From a checkpoint of a small transformer trained on Wikipedia.
Architecture: no biases in attention or MLP, normalized queries and keys.
Training: a variant of Muon for these matrices, 493M tokens.
MLP neurons of a small language model. Each row is named by its layer, matrix (gate and up: input weights) and neuron, and shows model dimensions 16-111. Each number is 500 + 40 x the weight over its row's rms, rounded and kept within 0 to 999. Numbers have three digits each. A neuron's up and down rows have the sign that makes its largest values positive.
After each neuron's rows, "fires after" lists the tokens most often just before its 100 highest values on Wikipedia text that the model never trained on.

L9.gate65:517514482484497457424537524458438578462516519459483497484487518506521557539492526446483547400578454511532538430440527559510533442496504523505490540563486507530510547492517441507460561496503497541452605508483480446510496466497524533502539474573486428561473492480510422498488562451503544488
L9.up65:488530515411426480552524476476518542563479503510559404476505514561624430507482507485515508504589511556524512522447496555493487460478524436499486505446498491528571455502514407518526506472568487508554481508499442537495511526519466507523528438535496550517504499482509504563403481573544513419
fires after: " |", "|"

L2.gate492:519524589485550481502529519510531517521495449532491441567506575470545447552506517414496505462590498480477483475498479550492417443463467536564460449478459519461561469501492463596482507478542412537445564456557588455550481485559456441501515458432535461463579458475500451440539440484514512499
L2.up492:462482528482528538507449476499533465498491495432532561517484498517509494473466494480588479528535535529501453551510469497489423439594533393571414521497520504535537588466526551489477462520424559538469468452518563601562597519510497544463497498482501485451468463509547502466425588473497542531
fires after: ",", " New", " |", " of"

L2.gate39:503365535505479488481452481560414456501459506418538499489513520552496504518519452448545455494485557500581522572465504480481453488519481476482491534549474522522466520569481503488522558485533480553499542531450472501472555595482446544478477509485529539522494578539524482473466535493493503585
L2.up39:449474544480522532436442531489523487470484423578482521593477470501518509527504516447478398417487433517521535425524507488543500512531478445443470514529475527411479499457510456450471476510413538552521535561438576467526478477501476490521473584617497486517476449494516478438505448533468495474
fires after: " |", "|", "R"

L5.gate204:531507528426402441411520519531558454565501548483451505472478491430529571554523449545573499459505491452484573501435523551482455492523560471442441523565497431530507451517543470545486432431529561511525454482493476517484462498487566525388495542514511486512466452536509512496496514455533539452
L5.up204:528505443427455530443529489520540454471531498452506512439497484490581487479488467502546440485470530524465491470450484551477562535526548573461481441503505544513521452446504521527508527457481410503498489491467495488579527542566416477565469569553579504457446496486529487517505540529513442573
fires after: "-", " •", "/", "\n\n", " ±", " |"

L4.gate304:546471461547470523517579471533526485548497534479474522456479475458453516573494548542444487522520437523441464496484589521497477585509511427503513506530487519443500562534476492459570519543445544503460486550488557481484554517484460515486508518510419472500550502576439453482532532552469513520
L4.up304:491507514511590511498542516474571496442483465596543482522446536428506536481523496484526491452543502559477522440489475466508529566459491435560538521561563426449519498494529471464481534500552491443519522496460555453472507420514506490541518435493495516507543514471523473542531446501468548473
fires after: " |", "-", "|", ",", " –"

L6.gate376:526448452447512427499549506552443482529503519500428563504505472518501527455458523487492554515460469501512490504470513539508532527505454465476557528501490543525534381493541528516454466550465468521431572449461583568476486531554472561440509520521547510545472433537453503577549562512460456536
L6.up376:554525502449492501511442549431550520466491492547451589553476500496474471477497537508532501553553534502538449550465492558505539487557495488501481563534563532519513472496472545447479524496519535489465494492434562508492495508518481427514529554466540548448482479496569466489558481401499497576
fires after: "-", " •", " Dist"

L5.gate486:528505474489473476498507501569468451485576453495528498556551463539546516526487501541483481490554512461473447493477457555492464524579530458465447532530430502550459449450579515529437460574542524541518531539452592424468516531479462525536552487491574471510499515420457502497481453475488473438
L5.up486:514529516454547502524501472561432476507486542490509485580492568570533502463429558476507447556505536559407524426496540490507511552511471509536532503533498529525528443519458482509444517509573565535514503598508480454543548439490503441529455482523493567548404504472474522516505580483466550384
fires after: " |", " 0", " was", " a"

L6.gate193:515467520538456466524568471534638530561475544499496569484513488433491542573488479514479452468478572463433534449429476488520445523514608443452495545489514487455501515484405514521557438545436490459541533478562494478525527451433516490452495545479532445479538539490487578483473508508504467515
L6.up193:497517534504500504568518514557425494577462478469531528500494447548513556453524430469504504426529489513557494500507502495470520550439476551545503520552469448474576468499537461483495476529410479534528453497448530496559561459500538434488480543518529498468517540504530532489497579534447426499
fires after: "|", " |", " Total"

L6.gate176:435455519448542473456494480453530507576483527474595562491477461518542485556500478473531500442492520408550523525478508567494417408436472437508552421502488477492532576634492520480435511495507480480519554542510462490456465568500464526513532560475536495506531558514531506532476526501543469493
L6.up176:472469459490488493519550458534552498504548482465439430483495527581466516565479517460509474485516489530543513500534532486462544501608472441564531551480467492511440550477525493464490545531488500530503422523456509506462543500475498519484513496502528513446453537467562466500477515520483492500
fires after: ",", " October", " September", " March", " May"

L6.gate282:496495492546495488451473431504474471469489456502449517596446574468579490473488537460463510559547490514448504530535535524482454521472533517544482525544422481495491506496485506515524538514507503477501468525550513466528415464551462511504438514407496475533514528533453489451547502458558449483
L6.up282:504511561593504465484452537523521493513467505526504426483507507517467509546519520498491466558512483567456425416474494499520511527509547472539495481508516470575514520576542480522535426518429479458518565523520548485467489578405577432563552483517462455555530582530458437426509585461542496422
fires after: ".", " x"

L2.gate376:578494435462464514380574454499534528514469474562438518473513487541507529515513444494488464468518521502464517474437469498515525552488520472471607486434501529517492515527468471492587457491494479481482479505510565525566557491525463649525504431452500448414555461534544492491495516498513461494
L2.up376:476465482455446480471476477511534532514566437494538448414491530409530497536454517504563469542490499520476523466545567534454540465450480538509526467526494497483478476456500524578547507484479511432419509563551524563489475511504507500476435492463445514497549540492542530519535489487469543534
fires after: "^", " •", "E", ";", "-"

L6.gate203:504580506571551553552466442539534469526488543543424484484502443506487510484494460504534477429463510490505511518406489542461481502588528515548408420504545466494391521505536457454564470487539506476532478466551495502422481566460490484481474483503567544472499531516500462539492499535512453497
L6.up203:464573531464464521523538516514452505487478504517464543492515570409525532519484534472481481463526497523491416479548506489479500459490549518532447481534510476515502572568507530526506467486477537457463454461533557458520430397540469488479487469493523544587560524545534448532473532465485454438
fires after: ",", "born", " October", " |", "N"

L9.gate97:566491462540463507490515503535453557464524495467456500530536470475404498505485498542476490472503538594459474464442553516512519458530485526525522490507512485480476540511515516502503494492529482592472589526564460495527550489510573516532466491498506517553472505454459400458511480460507468516
L9.up97:484578536515452408516485465542512451523478523494495484586558476466506554578492478450499510484533523597499506496492448424529464520526583518459553500535452496540554496451488458514537487521494480475508591537524515475433506512551456520528530497527471553529496563446454490396445500545441448585
fires after: "|", "-", "–", " |", "\n"

L5.gate276:539475453527453568442527569525470495478441512477495463481499487531455556468502445550482449448507508405516442496445420458476540514427514475501490504538493461465446451513492468588541480482457512476435485508454529542423484491542490551462529497557531499521521460445537542518498421503525509487
L5.up276:583469495568525509439496464492490554426501507542469542546499574548470622441516505531506460531507521526550604495437512522432591466479475429521486444537456457522516523537489493491510563561590479503533462451491492389487573451452557494468552390483527506471558460496545545483479463489455466560
fires after: "|", " /", "-", "\n"

L9.gate416:492496561426503482440519538542473517511494499509544512471424481529542482455463537445513468444499536479441490423528508483529537520430524524468442409420469455536465559510541521544464486516527555467561516459548526544587500454442510561499494511473493492456488610541428537552532432444538494535
L9.up416:498414479472520492450549540550515492526493507577481487457476551544538469554457499466474452448509515571522466451478501480473493448508587601508480484529540512489467515488514503520535431482474505429433558478619493514489496419504493477505459530556528521464435536480463551494484476515500495551
fires after: " |", ".", "′", ",", ";", " ("

L5.gate379:560434513378489487491527540580526545569436498494533406519482508421484503496537491446512460538527523578475508459415460520469500502473469504420454456498525558453476475488544466510424538464438568525503509497478471494467507510534542550500519536495536490468388531443538415447475539478510525516
L5.up379:465508543482512452429556527526503508525499515487406549527522480492511534520529511595484570475560559513540451524457464446545588505483456497461459435520413545528526527542499503503473447513502497510558476487465487464419533495515517444530516519481523567479536482474438452465521497480464489564
fires after: " |", ";", "|"

L6.gate399:655451497540486572515446450565564517469472455508503455514514533422478469501520460501494465507531523504495537515597494493378500482492531510494494499494473470497522535480431480516535545484439443480535514521492505409476503569454556490506532470479516456505422494444529550429479504462473538524
L6.up399:530481435543477536502471603547499491531455446438447577527534465414487478632494497534482438486488524553440524430528463492529506496489509509537474467501473500449490499543562553516564510548561479540494514556468466473527495495506491481527504507495488489484499565454446518509472522535477524470
fires after: "|", ";", " |", "N", " to"

L9.gate181:529516494486482527477474495494509530568519481484492523492458514505506421439435476484448492507498480445438485531490529524457492467431551551599502546505505567524513503503561548533525516479531488486520487508481529476459527491473468474506511413529475444418462445419507502513502541414550464460
L9.up181:508457467600513433536521466406530464494458527495492439480530455510445483550485523458501517592524529489494523484532461551502498573511461496471521490440458485532507472504556522503504512514589503449463569526545437453464548493506558505555501481460529477483525496545450447498469478541489530464
fires after: ".", ",", " of", " on", "\n\n"

L4.gate129:468494509478539504480475540525540518515403517452492516488502511465501492496548505501517544533526520487486433478479508457549514451555544451590587450473499446528556586486446434559504527446509494529515542486518496479548501501497517468518424548457457542516523500528514513493459442444528616614
L4.up129:465544513495566513506493519478489586526538488494523445443460515475491474583535545524526510446460522486552479499526496499472493492557439571529513454526478512487561488526503448568477524543507448515469554486570523522491457442518518498455601558486472554552560506542470515481514486511478509500
fires after: ",", " South", " York", " San", " Hong", " Nad"

L5.gate426:468506517492480498519553510509446525530466477454456442463608538520569478527501509435469560498498559475475505547463521493525477480530497500441524511439473494527405512525467540434434536516554436541469419566546554513519514532489483535504504527486603492507527554448544444442452463491422454489
L5.up426:445492515453443513537510535494490566504469456493510483452454510571543509545542592469552534496431511456527472476539498418467515527493553502590499570441470472500468486464574590514523485494523516539439512532469518494504484482460460488483493438474558511520541523441569487419553414449454528426
fires after: ","

L4.gate405:452517454471468464534450440468499487458468525484532540479522543412492476503488528551521519480572431535492518491504532504511512427516518461456606455494464511532490476428546579508501493498636485551521575448582495471508530469461487470496494457490580480505537528523512481384524492455467529465
L4.up405:560516520562519489553463567501488501449480522490524506543451545541498426485426493494508567463457476389494514478468563529541512518378473465491482515523480524447530506487467509419499554452505487468435466525454441490511545513481454481512485514486536502528538581446546464426502506514543519469
fires after: "=", " Chi"

L5.gate74:510491496387478481503523496499441510532497495450513526490463476473541497462515529475499533514598481506554527557501498517486504503472549578445465535621487440577480477540536485586457556481465505520476517462440518507521480499553494553566433494500459533414450548518416480465521526460494471550
L5.up74:484521487504563475495477496459538443495564584471507545528425476497460537517499386488462512565482518505457495424502474474520545505492627479475478471487485549453557517473456457471539446492512437486461483483465538531504576512486506452486539517454498555500548506539482450481497529495441495470
fires after: "-", "|", "–"

L6.gate320:544521460532517509495503509493525458513514546502440452429449499513522545484482520503534516472514471527433500562487533508505499529476566569495533486478544480531503501501466522511496554470489542504509539421460550442500430403518450487519483473461530406501502532506480551476466474523542481443
L6.up320:557566558464459483535479506483565437470476438462487552506537525489524522505495497500471505451446481461494536582441553511479459521529526544456459551466520522544483492456500457501548526515550514510544463445547513544486446503469435517573562469549571463456546484498547536444501538471485485439
fires after: " the", " The", " a"

L2.gate461:539566500424537477485516444528485528465549537504472533523455540506473477524518539515522487535495506547461430531617552491515490484531479468474472481459489360510463516502494468478486509488445506489537470423451524501532375503527505507500539523512558473478530550444459513471455565506510545475
L2.up461:530478568458526567413572437503454498468485482486448484511442489454474465503473475546530438523530497433509461562454495434521522515493518540591541497442522484488568501496523476520472469494493489468429491471509386448468460481483435427534505499512516530511471459532403504459585424461467480499
fires after: ".", "–", ",", "-"

L5.gate472:484509576554529451435471517588451497494471456474468561533469548455526509534482442457530525436538451491529500541461495510508533526554508457482488541486503494549470511475466493522513511521554474484572529534464583519472539489497446495482505476455474468411443555453482478411506467497574513520
L5.up472:523512486443484422467557542487568537524437490557484527488498462526530496516526480410452493578517484499523537487442469563508451456533553471436518496540542482484443485469509501511423501441505413462473580514493500481470502483510530524519400529512453503441567490470541474480502565499495503554
fires after: " |", " High", "|"

L5.gate368:506463451532540522512475475558522475483481514544514452422478479572503529474452503495484507497490502476370536414467498460490531456450535488416494519527485509483512516440555510420495491461380465501488545495496470481482436539536507554528504542521507481533504509510515412531448472499487479482
L5.up368:553524483468461463493467513544463506473405491544521551518504525528468442546567471501537544551448481461502512549550503516476564576525449551469472572455518517543498413506548539480384504494552501487535477527510552562534476461442528460512518456514584501491452521481438514478522483509470489465
fires after: ".", ","

L6.gate378:552503508517416531486529521414462476471457542439470431505502463496447539592501509444488474423461477520548517502485555560513470556516443590531415478564480499570500537569499523558496512610467546558506481493450457486492548515504507525590515515544510530509498530507478440552454509447480486468
L6.up378:516527394522429487491440499479541472441471514493535407487521528491452482482495490547494450484444446551484562538531524467443539466522502486509486516552531486550504501490517483486535494478449506504417421445493502549464524528514497507493512510583539434487419501496497492449476520458413498526
fires after: "-", "\n", " |", " •", " ("

L6.gate25:528509477482461463508517555536460422476557534579479452482542448515505527461518532484506450549600540436522541478549428481558481521416550447553432520510474493403435472435547524480529479493421549506450535479484470509453491444554549491482530450458533490528504507498569487498534517485585542546
L6.up25:469554557544500542465506585530496539461544535476523500478548569466527499479541550551443463430499483470481511460560548439525519463444448510545550461487489494465422519513496499522472426495475562528530531455464518503498472498587517473440463493550551496526452542482451558554459489492541456516
fires after: "\n"

L9.gate220:497448527533497433504467502497482509475516517470486508466485434486482462453524508439496470446541567496563500538445505524570461482494499484507519444454471457446477537543525461456509509491476483473416426464525498520584545480531459541503543512472548466464504539457393488521475467475572500531
L9.up220:462513580354546514519565588535530528492455479540468459509538511558465489512570544391560488438513421471485490516479502498434448510547526491433455469471423470400492478492503518564504506568496494461448446492534525507511573459490540470494485464500464457490450439470474494554464445479542465465
fires after: " |", "|", ","

L2.gate365:478447554461525443484539475506545484508465421449507478536493461503512514516528496398544432490515494495474507401374481560443391481470496462463452447477473546527479542525459483534525509467525488530489503470446433444474545493469453518549483515527464509526449507530554461503467479470575486467
L2.up365:453515583477487504465486548523432470505465423472521465493507539599496482536495522502499499450552459571552527455382460536465496563565559442507477497532556479462494532476543471556523507476530505515495486490550483498485508571561540534496469506523552443537464553471524451416500569474510478414
fires after: " |", "|"

L6.gate304:478543552458516508470464455508472517536477502516481471566432456506424571520523587502469489490482425518587435395533504572574516554479423503511424474556547426468469500512492448438441442546491479483484482404503516526481484469562476488529527563561520482514507411520434560410541500459498548488
L6.up304:531455483494545566505582488456526522531515482488528509525527395522468508473509475484486529517507497569479472518569505547493506405506503467527492486483453440472435521438535550582450529490504475483605514462594536576504568462519492554519485504524517461474553560481422465483492455486516499468
fires after: " |", " /", " on", " (", ";", "born"

L9.gate297:529467533507497513485511509448455517619529459432483493502516597493453505523496515543490468504451425481472548420522455497489462564532519463498533476505496506541466438574482500564487501428535514519468479475416465469443580560519533547491547500560499450485479570431584466483551524490557483424
L9.up297:438487502411530425455473527510411519450492540541503478533549600563544473465540453520545462463555482526517537498495454480462550447483577421448513539540514526525547479444525474546448476481480523625424508551497522484476506495517545487546542561524484489522518510457519513525473519518454507484
fires after: " |", "|", " (", "-"

L6.gate122:452483452540608554509513443439479447484494542450510486475535472543572556518580516534442532505479466527515495545487528584471404501455560515461466505475566581507471550533503565498501531549511485478518542457521516519488505514569458466538446502555513404542420509562470480522481517432506553494
L6.up122:508428490473457542555481473513505455435478509477535536424457450552551482456512501526452534495475526553545495531531472483493558453528493559555516485458523537513483527454482457498399498551514450469487524543457529488543495544549587514581472479602560516512538445521492532569506520445514479544
fires after: "-", "."

L9.gate395:489488527479447504551545483496487553483471497523462534498481482479534464476481493445587552430454518442498466471417501475557435545523492555528475472569443463516448469455504431482534473555474530525426516477481575483467423537480471473417526475521480547526541521479548531503382508465591514499
L9.up395:474501448525542486578525526450527566587500479562564565514506474530547481470520500542466503478572498491452548509518534561429541355518501521497523482485448507485540525536474528493518461496492516484550519566551454523476512458514523600514523515478480537513454565484519517500484479565498498531
fires after: ",", ".", " ."

L5.gate489:585554502458480568493442511459527423449555531466492503528514538522582464481487516475474515477510445479464523494464546488485533556493528508538430493512552484532502448569490498537545458401482529478487487500498477511559514512564483485589460491517515568520502513520555497458565512447542508467
L5.up489:486501499522518542496512511540494457460560444447539522581510519462517519534445504438528535475452459452393529503508528467500551438501467530524496468443533470516486480535485399438500456460498532465492524542598489521567582443440490479481521496522580512498590518467477437444512553524468438482
fires after: "|", "-", " to"

L4.gate180:524501532497490559502518484435415540461490528459518466504507487422509448578466506504544586430506480483565518476499509489483559512458484544468463519525545488478541501547478546498522487486566467532431490478564480457492425556480548513532521479490505392575581517465497537516537504523492469438
L4.up180:532536523459461544429467380503474564498473446410497469547505505475446434522489314463514453484461419483554489446473539496497561545546507453461520519465540547456523469477595493460544549476504499482479484482496484539510481516457479474459467425480529503519515487523532555526547472505496528453
fires after: "|", "°", " his", "″", "s", " her"

L5.gate451:454473463471489538405541499514494407463508520512544463517574460494482562476476591454468531524490543497491549535509470507444486535514437539465510449499529521525418497514525532498535503507524553536484540481513502513546596524470492568518446471545567472469439529436490464507493472506447583459
L5.up451:528481457577476568493533521514486472505607508481494496439465552511470535513488584440498550489473460554483515588439462480430404469437473509525566536455499532445500474517527522503478453492528496493501585521509468523478521474554545576537539494512549522494489512455458484463422510524510549560
fires after: "-"

L4.gate0:559466428513497512504555514518479513553513529487532487428513566523506476468518452534521472541520514494455462470543508492395463488527498500496490463472501484499475446466562514423469443560463507521516510506457545513460472593478433528462501498404555471520511520512540496608418506488563509489
L4.up0:462484504483520468462555527536487532470532551442493535502460503459502493437522522526507484528438474536495461524467596503490461432450558498539512466412495513455484512498567402500525495506507458492462545538428475555459524520467445510446543505473530525532473483461588532528491441510454493585
fires after: ",", " However", " however", " later", "ed", " years"

L5.gate388:496491508468521504434499552484508452472539461500517497477556487482509531499617383464506498423520433560507457449534453473487505506486512437517466498505472505560481493560513457473548507498537500506445588487549458536524545554604519582474487503529598454484479570468483502488536510513529469479
L5.up388:512542541507482485521515497529532563538509418452429518548502476494523496488529497514525551457458464470507524504476580493474515494521475575460523517516575528544456463478474485545507471524454455462477470517501497499524484533532422532509438490511526508491501546480592469424550523468540452469
fires after: " |", "|"

L4.gate25:531530555481499510494498532505497486503448484459471553548538561402503418552508478390488551438519556466481528564461456511495547417539485494475508446499550502496500576530430428532566499519501558517433543445578503461479502518494489529501460473533498491464560566441495431461434481514484514445
L4.up25:425571526528442439480436469485524440516462526568501504505556526464478435554550444450430468499540505475551497479512505530490572560471436500449487542481552460448480492549495481558477535506457546496451560508458482493496580510490477514550465431491444448469450514515504510469510515484528518472
fires after: " |", ";", " a", "-", ","

L6.gate462:498416557514496533553523467483497515452541508413606481548454413471534510559518476538486560443515506550499565490482545463532441508485501465452464453536497531577460484526422497502498500463478486537538529541492483522463517458486493467497490439540551521539491538462498463483499470480502506632
L6.up462:538396473447551504444505458458446468528542491539474477454572508474497439514473488507561518550524516508461504503467539557465564463581559508540487604500506520481487677471475521511582470459503515524524497480508524528459519528502477521573468573513510445561502542510531556470554442524475590459
fires after: "-", " photo"

L4.gate146:547492612546558522519505514500584497440524497510433449526487435495512501458449563456431509504549501487489538514470497493502486451485551464472452582528541466478571483542499582524569493528476505492487529491539505456444447548382508532519554463481540488550549481469577515502509465512516580473
L4.up146:458530499479519553536439533379496510489477522458460472482525475502544507515470478522458501429460472529434563490472486611471543531443458537472538496506519521539520488484503543490571527547452405526482470506533539482525531563483462532436523546511579586552520511508479477452498527478484442498
fires after: " =", "="

L6.gate479:485503494413520431431530556531482477541453481485565500513479555487501445550584511474515513545527511523479513418460499601455431432566501486481541476519526502508468530540447560563525484556498519439462471427521514534542552517515515504506442565565485474505497521527465541495543520452501462523
L6.up479:517428443545480530542460555526484486547522459510549528448496536511524548501509518476448477477498512564490520469475555516463497504527450520453588503493537511505479485491496463441401518534422585471587463449466518446558468448537478500503464440462488517436529496562578515421425532515488523538
fires after: "-", " (", "uted", " comp", " Succeeded"

L5.gate470:540512493475477484511465400557482477538417508456464468460500557471481466504474457445476471508526453507443468422460485571447504540523539463545496523485457492452529451509503447538520467481572553474491484564472519523502506561478567558454476489543587498504498463498498485503570482459558481531
L5.up470:506538500512477442491551512513543466490527463503490480472485521558511589512487508525518420505472460492478463483447423531481452445479511466572490531496449445447510429560515521495557532448551454527606545535464482493464498519437477466473506493501528416499512464467493475454457490472523451531
fires after: "-", "|", "rib", "view"

L4.gate501:532498505551464553492510520460435457562517481426534487525423510467535535520549469508488488508518500476531487545550466503453472564520513487494497537517523454540518451506509508557542490543459428516436535550485570456533497518494457462485496481482435456500473514519484551505518525530492485490
L4.up501:515416442499476515501487537534495527566544571503479534459443530456499575528493523486486523505577538508565554475535509543545536557464521487471555529445525466502491541537533463626459552450376551549530478533538439488528483520440504446484596511532561531486451436490452449563472542522453470539
fires after: "1", "0", "2", "4", "25", "3"

L6.gate154:497492544426580516468548491515473467480501573512443483570495473531522523500528547480510441493475496434578491553522490477490457577516495534552496451533476548498480539492477495515462431525517505600503555509533501452464455545540566476474522488539524509492437460480476481475504444461522488445
L6.up154:565524487550478473469518470529450529495440503468539545570529554459501404410610499509530531473509468556428490536478561436520522487512493496487508545521418465536500486515570515497504465503542516466485488544517495468468501537517484511511510549594503452482593498391570562464485476501509494488
fires after: ".", "-", " L"

L5.gate304:572589579456488481452493455534481533443479456481535440461566507371566498536521465559549470461543460503512472550561591510436435480476440450523518503516531479475508559451581431486438532514499504484491498548507496516473518545507524508490537574532591518496401580535521503533526526484508460528
L5.up304:514500580425519541504533541564425497566526521419500466470600517431540481534466565460432449518544462517513569551527438538529526512482449560507490562488444539460460494545549427472567494546476550516506525520533480467526528453509498507531384554525548557549468530532511515461507504484496454554
fires after: " |", " was", "|", "  ", " is"

L5.gate461:499513552575572427503566534470533529505553543497517495561549551420568482455562522442458487445533549485478487559398475525448494511385485437543459534529519524470466517465537517527487544500574530434475497545436477509427487518520497507576498513447465445466572451445522452409513544508492510513
L5.up461:612496558509489483442519572468543485512495499495573434455473545511529483491557468446513529537456453461530480493472500510500506500481513515477460489482532511544421572555524544505501566517437492432536463571494473438434458530462451512574485492527440430410578523459454541551500484506409487445
fires after: "=", "\n\n", " a", "|", " ", "A"

L9.gate89:545485500479499521510524470473555542567464518574512468517499470465445480531517471480481479503561555544477480488411510548544462550591505540445466502549495452519476472530479494543571531527532509486464558528465462510482447471583479491512567444598497414495415540492480538549574557469470486474
L9.up89:486421509423547557496492530484460498521512428447481578612555532509517518567488556508498469531519528498527516468498528520469514477476507562471511460457554568500512578524545462448550460530534567500486486441508519493510453491509539466579540513526494498528528511548583524494502500540444591506
fires after: "-"

L4.gate466:476494461497444438495538520551530498536462466492507524509545502519574488562441539489490502477503462476505523519450551554569517498577510486485509498488509524587426488486468537469498530518654501418491504538610506448491462497507485476523439464491527539451491537479498559523450542496513532477
L4.up466:469506505546518459521513554483449490547445525539523559484522453523468520524522505460469434548450515518517470551470588528477491516461513477528471561561432526502562448462497445521521515511548474569604526527453503469548459447512534494496527490489507488540531478377505557475541542500488531482
fires after: " |", "|", " ("

L2.gate134:514487460479477534455554400518436459490421516520530502492477479480474475439519492441531513495516453513573433484508528543584506500433536461552478512490495552494433504529511526457497527504489523530518506459499480504507515526470473545477477466474497483522522472514508465502502483551548540473
L2.up134:580542462487431455447504518576485487591476493481553479509494523522491580526511472493562479509479473520587522499532505554532513546449509501487501524460535518558391540523431489480462465489473542517590549484509449437522506524512503484481487485489559475549478451554542471497517500575473472515
fires after: " |", "|", "ame", "omb"

L2.gate455:566521445488482551557535497436498500480491533485509459497505563519510443419517462412467484535545483535473456479517564500511469481451502492580480490507449490476530456464521463489521525538528513518464513496552525563617494463458455506550513533475550526531523544425505523514459505419503512533
L2.up455:532474434510424544486526602474465474485538495511508566474475510504506469454499458463495490531519445475548517481501531509569531520447491459532427540511447546525558496501567502525484509558487489575577553490571558444538497412474396538456498514496559524509568491422522506525552473531491512565
fires after: " |", "'", "|", "."

L4.gate482:585505497411535506436487478518504538522471531532519533474470449465517518499506481461489481448533528481528516508529448509487503507487511537561431509517548486541492499519466478589485489508503472478489466521436511523462459521586549522541472522535481539484422588523454429534514475499478469413
L4.up482:553514447529521508530428490477498515476528460457483540575529487542480452566518460502508544466477398525470562454542540497528575465503487509489492439528544520550542413549507438507491409466505477523511552470449469538471516490529524527489498472476566596526487520499491457540553489444483490520
fires after: "-", "\n", ")", ":"

L2.gate237:570443521450476494511488461499484495492457533481486517443450492547456452514500482467489429403520518487462524573491481472568501556530507509448435491498454519593525477521488450540507481495551473524433537493479479538475544493529515562527517532545463516532478539553486458519512467460515470546
L2.up237:482479483524517557483532545469485493572507492489503402560525464488410558438465532509556474492497525648444517407563494551497485518502456546487554439503442508442572489562456515499559498467489463508487507529488464540533466508432471501490542484462505605565477459541480442451517544476502462504
fires after: "\n", " such", " well", " known"

L6.gate289:528460417526480410524502531441505472380564475507521503495562494473502477570480490455541474501493447553489510506561508448512483479467500537479429502523423495492459460549528517507462488460569531522410463523509535556452503558458446563433568519452524500547500506443519507496507466451542525522
L6.up289:500449527441532441488539559437507463478518461480476478463501526513468517492491482488480478539501530528589474515561502539490448525460447446539537544520460489535464447442469504541511515499463516449515404475499497549429452510535481538533509491541462429452508504462444460475479506515540548462
fires after: " |", "|", " •", " Ti", " to", ";"

L2.gate510:500493442554462551499597519501435460509465529542489516490509464475502542399419505513482512476487473540483529470495520511516547531503521453533455447542473594443493510510498449497501495615549475478420481541534522479547538492525499503512506499509551475501572496540488503426531479455500560468
L2.up510:489400453524505543516536546493575479536450573573502482459485512512561504468458514495436447523502442473543554593485533456497472506479470494537492487573485553469482487519494524545513476444450518502480417561570507495535555503589501484522455485492501506509481471429507531440529538497476548467
fires after: " |", "|"

L6.gate316:587456555559478491480446508524497467488470519503499439514474510533521500531424543472466562440523581511494494533497458511521484522508495506497493478538481488455538475530491506378497445504498432525517487436425420461520485478545438502520444461466528525582556454397493512438442515547567547528
L6.up316:451533541557448444509478482566472553524555489552471495528514487588522544505550517468475496547551590504509448495548454494478522522440495510529492453530490531496479478480523373470560526426528496504480534508480467497546458529492447529465468513548504518457515542553547495613525512471508446463
fires after: " U", " D", " J", " St", " M", " T"